Part of a small language model's weights.
Size: 17 layers, width 192, 6 heads of 32 (1 for keys and values), MLP 384 SwiGLU, vocabulary 3014.
Architecture: rotary positions, untied embeddings.
Training: a variant of Adam for these matrices, 337M tokens, 10282 steps.
MLP neurons of a small language model. Each row is named by its layer, matrix (gate and up: input weights) and neuron, and shows model dimensions 48-143. Each number is 128 + 24 x the weight over its row's rms, rounded and kept within 0 to 255. A neuron's up and down rows have the sign that makes its largest values positive.
A block is one neuron, or neurons of one layer that tend to fire together. Before each block is what it responds to, as a language model described it from the Wikipedia text at the highest values.

Description: Second piece after initials. Periods and word pieces right after a word-initial capital or short first fragment, e.g. U.S., L. A., K+TVU, ar+gue, Y+uko.
L10.gate69 [127 112 161 108 101 133 144 100 109 138 136 140 132  93 129 170 142 110 132 165 137 129 115 108 154 145 112 139 143 138 112 154 113 128  84 200 119 142 128  91 111  69  71 101  95 148 103 178 121 143 131 109 129 130 138 123 170 119  90  95 143 122 153 168 136 117 153 122 140 101 128 131 151  92 160 126 130 115 101 141 168 137  83  96 106  95 147 122 168 107 139 151 131 117 185 139]
L10.up69 [ 74 167  84 122 145 140 136 106 145 107 138 100 162  87 111 138 133 130 111 132 146  80 118 119 139 136 174 162 141 101 136  98 115 103 127 173 141 119 135 118 147  84 148 178 124 127 147 166 151 129 107 139 153 155 139 114 116 131 149  68 113 154  84 112 151 137 146 142 121 134 134 130 146  91 143 105 127 183 149 119 149 105 133 164 133  95 115 180 128 155 137 128  89 118 122  81]
L10.gate176 [122 153  95 134 100  99 124 146 116 109 121 154 155 115 105 134 154 126 115 179 154 157 128 149  84 134 105 156 119 155 134 149 116 157 154 137 156 117 111  83 126 114 107 101 110 117 154 133 114 127 123 102 134 114 150 159 144 132 140  82 122 114 145 173 119 122 111 120  92 150 144 122 128  96 169 101 117  76 125 132 134 107  88 126 126  84 138 124 141 146  78 133 104 152 143 117]
L10.up176 [145 151 103 106 118 121  89 171 138 103 169  89 119 116 130 154 135 139 111 122 175 111  81 148  82 136 104  73 138 119  89  86 101 146 114 159  91 149 126 129 146 172  96 140  80 125 145  85 142 120 110 128 162  97 138  98  99  91 128 145 136  96 136 129 136  93 125 153 132 135 108 127 162 131 110  95 105 140 122 123 120 155 124 101 141 110 137 107 134 117 136 131 175  90 143 109]
L10.gate182 [101 184  94 147 118 103 138 151 150  73 124 139 115 116 118 111 140 162 105 146 130 150 119 158 108 160 126 140 148 161 167 134 146 121 131 157 140 148 135  46 112 103 110 117  98 167 156 141 115 127 120 131 130 162 101 156 139  83 124 124 154 139 143 124 156 119 147 146  85 133 141 116 152 108 176 117 105 144 104  96 125 147 115 118  85 101 128 105 109 104 146 141 120 129 170 133]
L10.up182 [106 153  88 137  97 147 122 149 110 146  94 188 142 100 118 132 159 124 124 145 139  64 107 145 130 140 109 123 105 133 108 124 107 147 183 149  94 102 139 107 129 151 122 120 131 148 139 117 132 171 135 108 111 141 151 151 122 143 123 106 152 128 141 109 143 124  79 113 100 121 189 150 174 144 156 155  85  85 162 139 124 113 108 116 114 127 146 172 124  88 103 134 116 126 133 114]
L10.gate238 [146 132 122 110  84 100 141 163 173 122 110 125 129 110 125 124 128 132  73 152  88 134 126 121 164  93 157 138 127 154 112 136 141 153 161 148 135 103  95  96 119  95 124 118 157 141 129 121 128  93 141 131 112 105 171 145 140 112 160 121  96 123 114 168 155 166 151 100 163 128 119 135 187 122 155 122 102 160 131  83 154  77 110 149 120  90 121 188 127 155 126 133 120 119 100 119]
L10.up238 [135 118 162 133 138 151 156 156 127 181 121 106 128 129 116 122 131 142 102 144 146 136 103 113 109 141 154 156 151 124 124 124 152 104 129 136 156 100 136 118 128 147 134 143 136 137 131 112 112 114 125 171 163 119 166 130 132 161 124 119  55 112 118 138 147 120 134 138  84 101 155 128 155  97 104 154 124  79 144 126 155  82 133 155 174 128 112 167 122 121 115 168 134 121 138 145]
L10.gate245 [122 119 153 147 118 128  46  97  81 130 143 121 147 123 129 140 132 107 107 139 137 112 128  94 168 128 107  84 150 145 135 164 127 129 168 108 112 101 126  84 141  74  89 125 120  85 129 136 138 133 160 123 154 129 101 154  98 172  88 120 161  91 117  92 121  98 145 168 129 139 138 147 161 113 156 134 115 163 159  94 115 111 115 146 114 121 121 183 138 137 111 113 133 104 100 147]
L10.up245 [123 130 115 122 133 114 110 145 127 169  81 133 116 129 107 114 120 124 143  91 140 129 158  94 131 124 168 123 125 125 158 137 131  94 133 114 124 140 149 135 118 130 107 115 148 145 149 119 141 128 138 157 103 119 151 122 115 127  94 157 144 124 105  82  97  86 126 138 126 120 150 125  77 192 124 111 131 136 112 111 156  95 109 150  93 121 111 125 126 126 139 148 100 158  72  57]
L10.gate304 [145 124 114  98 116 129 106 152 141 134 132 107 120 136 145 136 136 129 120 172  68 145  83 138 149 152 100 157 151 113 106 151 148 123 157 171 139 137 107 111 123 129 128 119 152 152 150 114 108 133 129  57 156 112 135 137 173 155  69 163 137 159 121 130 120 126 131 145 166 127 126 108 150 112  96 142 118 103 125 133 150 133 102 135 134 119 109 115 125 121 123 141 138 138 113 123]
L10.up304 [ 94 156  85  91 109 172 125 125 123 148  91 115 122 154  85  65 120 149 164 173 111 112  95 117 123 144 136 180 132 174 156  96 182 139 141 108 103  75 149 107 130 120 138 114 114 117 167 108 123 149 127  75 117 148 109 117 125 104 147 133 112 150 127 145 135 103 128 109  75 149 115 141 137 143 124 131 120 153 146 128 118 133 108 155 127 128 168 138 144 145 129 135 109 165 162 150]
L10.gate335 [ 78 137 109 166 157 132 133 128  86 116 131 164 147  68 114 113 128 111 156 156 103 129 107 187 155  84 115 162 147 107 103 167 142 148 119 126 120 149 120 145 167  83  88 146 112 164 152 143 115 161 139 105 131 128 136 101 104 104 119 120 147 106 130 123 114 158 127 126 135  68 113  92 110 104 133 141 131  67 141 120 163 151  79 135  58 108 162 164 108 146  90 123 115 115 138 145]
L10.up335 [120 153  99 158 102 126 120 112 103 131 143 126 133  63 100 119 147 138 156 136 160 114 148 142 139 127 105 144 118 150 127 137 112 140  90 182 134 108 112 100 113 140 176 162 117 139 129 100 143 150 175  90 162 129 132  94 141 154 179  95 112 112 121 141 134 142 148  98  80 134 103 129 146  89 151 100 104  90 150  87 142 116 109 133 111 140 157 126 122 143 144  94 133 107 132 115]
L10.gate356 [143  84 125 127 109 127 148 135 115 109 151 128 129 170 134 131 126 121 123 147 113 123 109 124 135 177 135 118 147 180  84 113 116  93 127 132 156  89  98  72 135 125 102 141 127 149 113 120 119 134 127  84 133 163 175 129 168 131 103 138  97 142 140 111 134 124 100 119 149  96 157 103 121 110 106 109 120 111 120 137 150 114 107 127 159 130 137 151  98 180 177 156 102 165  74 115]
L10.up356 [131 178  74  91 157 138 174 180 134 112 106 144 129 134 111 127 194 130 110 113 109  99 152 145 146 163 135  99 115 110 178  87 102 138 131  90 142 116  72 115 149 123 114  93 124 135 122 133 151 116 125 146 142 123 108 153 153 136 136 156 125 115  98 132 143 160 115 172 110 167 147 128 153 118 172 150 122 143  83 119 120 110 164 130 101 146 151 125 154 137 105 118 112 158 146 159]

Description: Early pieces of proper names. Second word-piece of a capitalized proper name, often right after a single capital letter, as in T-im-berwolves, H-. Tongue, O-'Hagen, Bar-r-agán.
L14.gate102 [152 143 170 139 109 120 138  69 132  93 123 155 160 156 161 125 131 110 104 121 122 109  81 167 118 140 119 147 151 115 141 118 111  64 166 110 160 139 109 105 116 134 125 110 111 126 141 138  85 156 131 132 114 102 171 184 140 138 149 144 157 186 103 123 111  85  91 118 110 123 138  89 154 128 101 112 133  70 149  83 128 118 102 101 102 116 117 140 142 114 148 146 113 121 115 123]
L14.up102 [101 115 120 147 100 118 110  98 111 105 137 148  90 151 124 143 136 113  99 144 146  73 165 129 105 155 105 198 119 161 126 122 137  78 165 126 116 122 131 123 133 151 125 120 149 124 120 115  72 126 107 127 104  69 124 161  87  92 134 135 120 125 124 132 138 110 120 165  99 114 108 128 111 114 105 111 153  57 117  91 131 127 137 150 124 131  90 130 127 121 133 157 147 129 129  93]
L14.gate108 [ 90 122 108 131 127  91 133 142 137  95 133 127 169 123 103 157 128  96  99 106 113 121 110 101 141 131 149 120  76 142 120 123 139  98 146 146 123 169  96 108  92 171 134  99  87 148 133 161  98 155 106 135 138 124 126 162  99  97  87 101 114 134 131 138 155 107  87 138 109  85 132  83 116 139 167 140 144 111 138 120 106 100 108 108 125 120 157 127 104 127 117 141 132 120 134 107]
L14.up108 [134 132 111 141 147 152 112 141 153 111 154  85 117 127  87 125 123 113 111 124 100 142 113 163 167 101 158 114 120 139 124 139 107 113 163 127 123  97 101 136 133 114 150 146 130 162 105 144 214 127  90 151 126 157 154  94 145 125 116 134  93 142 106 108 148 156  99 130 116 112 139 127 191 121 121 133 149 132 148 126 124 119 128 117 111 168 154 143  84 104  89 154 180 138 139 125]
L14.gate173 [154 120 152 102 131  87  98 157 115 104 162 129 125 140 155 112 112 126 112 149  84 165 114 129 144 123 127 137 128 134 119 125 109 117  98 144  93 108 110 131 135 140  90 139  93 121 139 103 121 113 131 168 134  90 130 178 156 127 170 106  98 135 131 136 156 139 127 141  97  65 110 105 211 113 134 138 125 155 115  99 127 108 130 136 151 161 144 155  95 111 112 151 117 170 116 145]
L14.up173 [136 135 147 116 142  97 146 167 155 113 108 138 133 136 120 158 150 137 159 116 161 115 112 106 122  80 160 129 138 105 131 109  71  99 123 188 115 104  92  87  98 133 107 135 115 153 153 148 142 111 149  91 142 123 150 147 136 157 140 114 113 169 100 142 153 134 124 140 136 154 103  87 200 111  86 149 114 141 139 118 140 104 137 135 158 124 119 142 114 118 148 121 113 168 111 119]
L14.gate200 [116 101 103  96 129  91 150 131 147 115  88 103 160 149 170 140 115 126 130 133 144 110 101 148 108 135 127  99 113 162 118 134  91  82 113 125  82 140 128 133 155 149  81 100 121 104  70 107 145 145 187 162 153  90 147 107 112 117  87 162 110 109 116 141  91 154 141 147 105 104 141 111 178 121 112 129 118 109 110  91 150 136 128 130 100 116 128 199 129  86 153 129 130  95 150 119]
L14.up200 [ 93 135 132 124 105 128 155 163 183 115 117 115 129 129  88 133 141 122 114 141 147  78 118  95 123  92 133 149 137 156 138 137 108 145 131 168 141 126 127 141 101 108 114 114 145 102 167 148 158 155 118 132 147 152 126 167 157 118 140 110 136 152 111 133 125 122 139 131 178  59 117  94 117 125  90 134 136 102 119 126 106 124 135 121 126 133 140  95  54  75 113 134 100  98 112 120]
L14.gate210 [148 149  85 127 119 102 177 118 148 117 125 135 146  87  98 158 127 104 121 121 103 143 123 151 130 132 151 112 180 134 165 157 102 129 154 150 117 129 136 112 110 123 155 117 135 104 132 151 113 104 165 145  95 104  90 115 115 108 147 152  87 101 120 129 154 120 116 137 116 122 121 131 195 105 102 133 132 124 172 141 123 128 115  93 151 111 142 116  73 108  81 112 150 128  73 170]
L14.up210 [163 109 101 168 121  93 124 130 129 117 130 149 138 104 139 131 132 114  88 108 119 106 115 137 112 101 141 135 149 161  94 120 153 128 155 154 107  89 133 138  93 121 109 126 137 135 112 154 114 116 135 150 121  79 149 168 158 107 109 122 133 100 100  93 103 136 101 165 115 123 112 138 137 142 151 132 141  98 172  90 120 120 131 122 118 140 157 121  79 118 132 106 135 134 109 155]
L14.gate227 [111 126 125  75 139 145 146 165 128 119 100 126 130 142  92 137 112 100 131  80 100  98 140 131 112 151 168 108 130 142 139 152 152 173 123 120 132 157 114 136  92  73 126 131 117 142  95 177  96 134 137 101 162 150 142 155 144 126 108 135 115 112 186 151  73 126 120 142 108 128 126 124 168  84 143 110 139 130 105 150 147 115 105 105 127 130 149 112  53 131 115 131 117 117 141 124]
L14.up227 [113 135 133  94 117 111 104 124 152 143 133 134  95 158 142 121 152 122  79 134 101 148 132 140  96 135 134 160 159 115 115 146  84 166 145 113  95 115 117 115 143 123 133 137 160 122 111 112 124 138 119 176 154 103 130 130 135 160  99 190 148 146 120 134  85 135 186 127 110 120 126 115 130 136 125 166 107 136 129  97 130 142 143 156 126 128 131 126 122 160 115 142  72 102 118 103]
L14.gate264 [148 112 123  97 135 103 169  87 121 116 116 132 119 149 136 140 116 182  73 129 141 131 101 157 137 100 144 114 142 141 102 125 153 116 104 137 112 168 113 126 169  96  84 108 120  80 125 138 116 137 147  95 144 121 139 104 153 112 138 129 108 189 105 124 139  98 129 135  84 146 130 117 118 149 141 136 105 117 166 119 149 140  93 117 139 108 150 124  94 103 113 158 153 137  87 131]
L14.up264 [134 142 134 112  88 137 157 161 137  94  87 138 134 141 146 135 106 133 146 123 118 116 123 150  84 172 105  94  92 146 130 114 131  98 103 151 185 101 109 104 153 140 177 125 141 130 145 143 125 127 148 140 133  93 174  87 137 115 136  96 102 123 124 123 163 166 132 152 137  68 127 125 136 134 119 157 142 161  76 134 157  90 135  87 108 138 112 105 135  96 137 128 175 118 125 150]
L14.gate305 [154 133 139 126 155  71  94 149 147 110 115  67 133 162 106 144 129 134 152 181 149 134 127 118 178 109 112 139 133 150 120 134 134  94 121 129 127 111  83 161 142 118 119 142 127 124 121 112 107 147  95 138 110 121 112 129  99 121 123 126 124 122 139  95  93 144 162 132 106 141 113 142 154 124  93 141  93 120  98 123 120 138 123  76 132 126 163  92 100 132 111 160 122 131 110 151]
L14.up305 [137 131 147 165 115 121 155  91  95 129 128 141  82 132 101 115 111 133 102 152 119 126 113 110 129 118 157 118 126 127 125 131 155 108 106 143 137 130 109 124 148 130 121 136 128 109 105 116 155 130 120 108 173 112 171  95 160 155 110 160 114 175 114 156 124 115 131 113 127  92  86 119 142 121  85 115 174  93 147 161  83 144  88 136 122 150 114  92 130 112  77 130  98 119 101 124]

Description: Predictable structural continuations. Tokens whose continuation is nearly forced: line breaks ending Markdown table rows, "born" or a dash in biography openings, partial CJK bytes, mid-word pieces (J-an-uary).
L10.gate66 [ 85 114 145 138 135 146 145 107 133 102 152 134 129 147 107 154 113 129 143 110  97 144 115 126 143 167  92 115 139  66 168 126 146 131 153 146 158 146 133  95 137 108 113 146 109 108 139 154 141 155 148 134 106 153 136 131 112 170 123 106 110 123 140 128 146 100  79 115 127 170 123  86 157 108 117 139 124 116 157 137 122 164  62 144  95 104 130 115 118 131 154 115 110 124  93 150]
L10.up66 [150 152 159 115 114 162 181  86 153 136 130 120 111 186 137  73 105  95 148 122 105 136 145  64 151 101 119 102 115 117 116 126 151 120 179 124 104  96 128 123 176 125 129 120 100 144 120 129 107 109 144 120 125 137 151 160 143 136 149 137  72 117 118 137 111 130 107  74 159 146 117 118  86 118  83 148  93 186 137 109 126 122 127 118 142 122 131 150 163 108 100 185 102 122 100 126]
L10.gate67 [138 165 172 101  90 118 139 127 174 170 174 139 178 159 115 107 129 120 138 120 129 128 103 135 129 118 142 121 164  83 115 166 122 155 130 115 117 147 144  85  98 148  55 125 128 124 125 123 136 150 122 138 119 155 171 138 104 127 135 125 115 108 141 102 145 167  84 127 135 148 116 110 134 107 124 123 149 129 140  87 162 165 138 113 120 117 129 120 115 143 130 113 135 117 115 140]
L10.up67 [122 122 119 131 136 163 154 139 129 156 161 169 134 128  98  95 151 149 147 125 118 102 123 147 132 117 117  84 128  84 200 119 117 157 111 121 136 100 133 150 132 137 141 136 119 116 117 157 104 152  95 147 164 132 146 121 102 136 120  76 129 121  89 101 148 158 135 129 121  97  93 139 130 162 164 166 126 142 162 145 123 166 145 109 149 146 140 140 172 137 101 115 126  99 163 143]
L10.gate82 [139 147 141 121 166 114 133 123  84 110  95 175 107 131 115 142 125 135 126 146 114 166 161 128 143 136 119  88 139 114 136 138  92 101 146 136 149 154  90  96 140 143 108 121 144 114 155 152 147 146 131 121 115 134  90 103 119 161 151 124 155 169 146 120 122 124 117  79 114 165 119  72 116 167 118 125 128 113 118 141 135 149 112 134 128 125 180  94  90 101  92 112  87 119 153 129]
L10.up82 [184  98 145 141 106  94 157  81 120 103 157 134  65 158  97 145 138 151 130 142 142 119 113 147 144 122  88 131 117 115 137 137  75  93 128 135 127 140  82 134  80 118  99 150 120 146 147 143 117 144  94 122 106 122 115 155 132  86 115 107  84 126 121 104 127 136  83 124 149 161  82  91  98 110 122 131 152 163 168 140 137 150 118 131 111 144 134 204 100 178 151 146 161 148 139 166]
L10.gate156 [171 148 174 107  95  70 174 128 165  96 143 149 153 133 107 113 179 107 123 126  95 154 110 156 127 133 108  75 152 128 148 156 128 138 115 146 137 144  84 124 103 114 137 141 127 127 154 150 121 163  95 141 115 145 157 123 147  86  96 119 113 119 145 148 143 118  94  83 117 120 159 106 123 138 151 137 107 164 129 137 125 164 117 122 136 104 118 100 118 151 127 124 139 160 120 110]
L10.up156 [149 137 158 119 118  87  94 156 149 113 123 143 121 138 146 114 125  89  96 139 118 101 143 115 129  92 109 115 116 147 120 115 140 156 129 124 116 142  91 169 119 114 149 137 131 150 137 140 148 133 144 173 130 134  94 134 136 154 197 150 123 109 102  91 158 146 115  51 166 158 144 136 120  95  99 106 101 157 147 104 139 109 142 116 163 165 110 131 111 148 185 101  80 149 145 119]
L10.gate183 [119  86 135 164 135 101  97 129  68 104 116 145 119 135 151 142 133 140 126 114 118 136 171 133 163 145 142 152 128 127 107 122 118 127  77 115 119 125 132 141 130 109 105  93 122  73 113 150 105 128 156 118 155 141  98 139 154 132 118 129  96 115 130  71 144 155 102 127 135 161 120 122 162 135 166 143 161  91 115 148 115 106  97 120 128 102  96 187 110 130 130 101 108 106 106 120]
L10.up183 [175 133 172  57 144 131  81 124 116 124 132 172 135 152 165 164 138 115  93 126 120  86  92 132 173 132 141 106  89  70 138 140 121 152 116 132 129 126 133 146 162 124  91 140 134 114 138 132 114 143 163 114 150 170 136 146 140 112 131  87  98  71 150 102 111 138  96  92  81 115 153 144 135 173 148 154 143  75 116 102 124 150 116 132 126  94  82 112 130 111 134 161 106 127 121 155]
L10.gate332 [131 111 173 148 122 149 183 129 104 101 122 159 144 132 131 132 140 115 145  80 121 160 117 127 129 155 106 100 181 131 121 128 123 100  96 123 159 100 112 135 125 111 145 159 112 141 149 165 151 147 114 124 143 114 175 148 140 117 123 150 118 146 101  82 117 163 144 147 157 102 148 116 115 152 162 117 105 114  89 127 153 100 111 130 126 149 111 118  90  91 126 145 150 119 154 171]
L10.up332 [162 122 140  98 104 166 158 123 116 142 166 135 130 121 173 183 133 106 135 112  84 160 135  99 125 149 133 100 147 109 183 173 162  86 170 119 124  88 132 149 129 103 133 141 145 121 125 128 127 114 133 138 122 109 117 155  97 141 101 135 116 119 120 125  92  86 154 119 127 105 151 105  95 126 124 145  97 146 160 110 102 124 150 139 137 135 122 123 147 110 161 163 190 185  85 114]
L10.gate360 [140 112 134  64 144 160  99  99 130 108 146 121 110 125 109 172 166 124 102 169  94 103  94 148 119 149 137 156 132 114 150 142  98 179 125 141 107  89 119 123 159 131 116 155 116  69 128 134 138 129 139  89 117 163  94 141 136 128 109 106 114 119 133 144 126 156 113 136 110  99 157 140 128  90 124 112 101 181 139 139 175 124 148 149 143 134 154 117 117 135 116 118 132 115 132 114]
L10.up360 [139  96 166 137 137 134 125 100 127 134 125 134 123 130 148 107  95 126 107 138 135 131  84 144 111 163 152 178  70 129 123 139 155  84  94 150 162 150 156 121 150  91 151 112 124 122 105  88 124 116 104 119 149 199 139 135 160 137 191 153  94 127 165 144 145 142 142 109 149 133 112 110  80 135  71 119 114 129 136 164  99 172 124 131  91 108 118 121  75 142 130 106 126 138  98 132]
L10.gate366 [103  91 145 140 108 152 142 114 117 122 173 122 133 110 130 129 134 154 136 105 117 147 104 120 134 129 123 165 131  90 124 146 102 122  85 162 135 148 102 144 118 139 131 106 120 117 106 128  60  86  93 126 107 112 175 115 147 163 118  99 114 120 115 122 134  84 124  90 119 110 128 109 146 154 188 131 165 110 129 122 156 133 116 132  88 123 135 144 143 128 134 143 129 148 111 151]
L10.up366 [ 85 122 134 153 130 123 111  88 156  80 125 135 144 113 100 126 140 100  96 171 132 130 178 116 135 118 120 111  98 146  81 154 121 116 132 125 151 148  82 126 121 107 121  91 107 139 168 151 144 126 106 132 134 130 143 110 168 126 109 174 149  98 129 111 154 111 159 130 156 128 110 120  95 143 136 137 156 121 100 124  93 123 148 125 139  74 117 161 121 121 176 127  88 144 105 176]

Description: Acronym continuation letters. Later capital-letter pieces inside all-caps acronyms and codes, such as the V in TruTV, the E in UAE, the B in MLB.
L4.gate294 [148  91  83 101 111 147  97 113 116 191  85  99 142 149 110 122 112 121 135 138 109  91 118  94 116 121 164 151 114 121 147 135 127 146 165 118 157  64 105 165 131  93  98 140 152 102 109  91 112 153 147  98 149 126 115 102 120 137 111 167 141  94 135 152 102 123 137 163  80 147 132 145 133  99 119 108 165 135 108  97 153 110 129 178 143 142 162 134  89 148 123 141 132 171 107 102]
L4.up294 [146  97  86  98 133 134 117 129 120 158  71 113 148 147 105 114 118 109 136 142  99  91  96  81 128 121 153 177 121 127 137 148 133 140 156 129 153  65  82 139 136 124 101 133 159 100 128  66 113 139 142 132 135 135 110 107 132 142  96 178 149 103 116 167 121 146 127 177 106 131 134 133 141 113 119 133 173 149  98 117 157 136 109 160 127 102 128 133  86 132 137 172 107 154  94 117]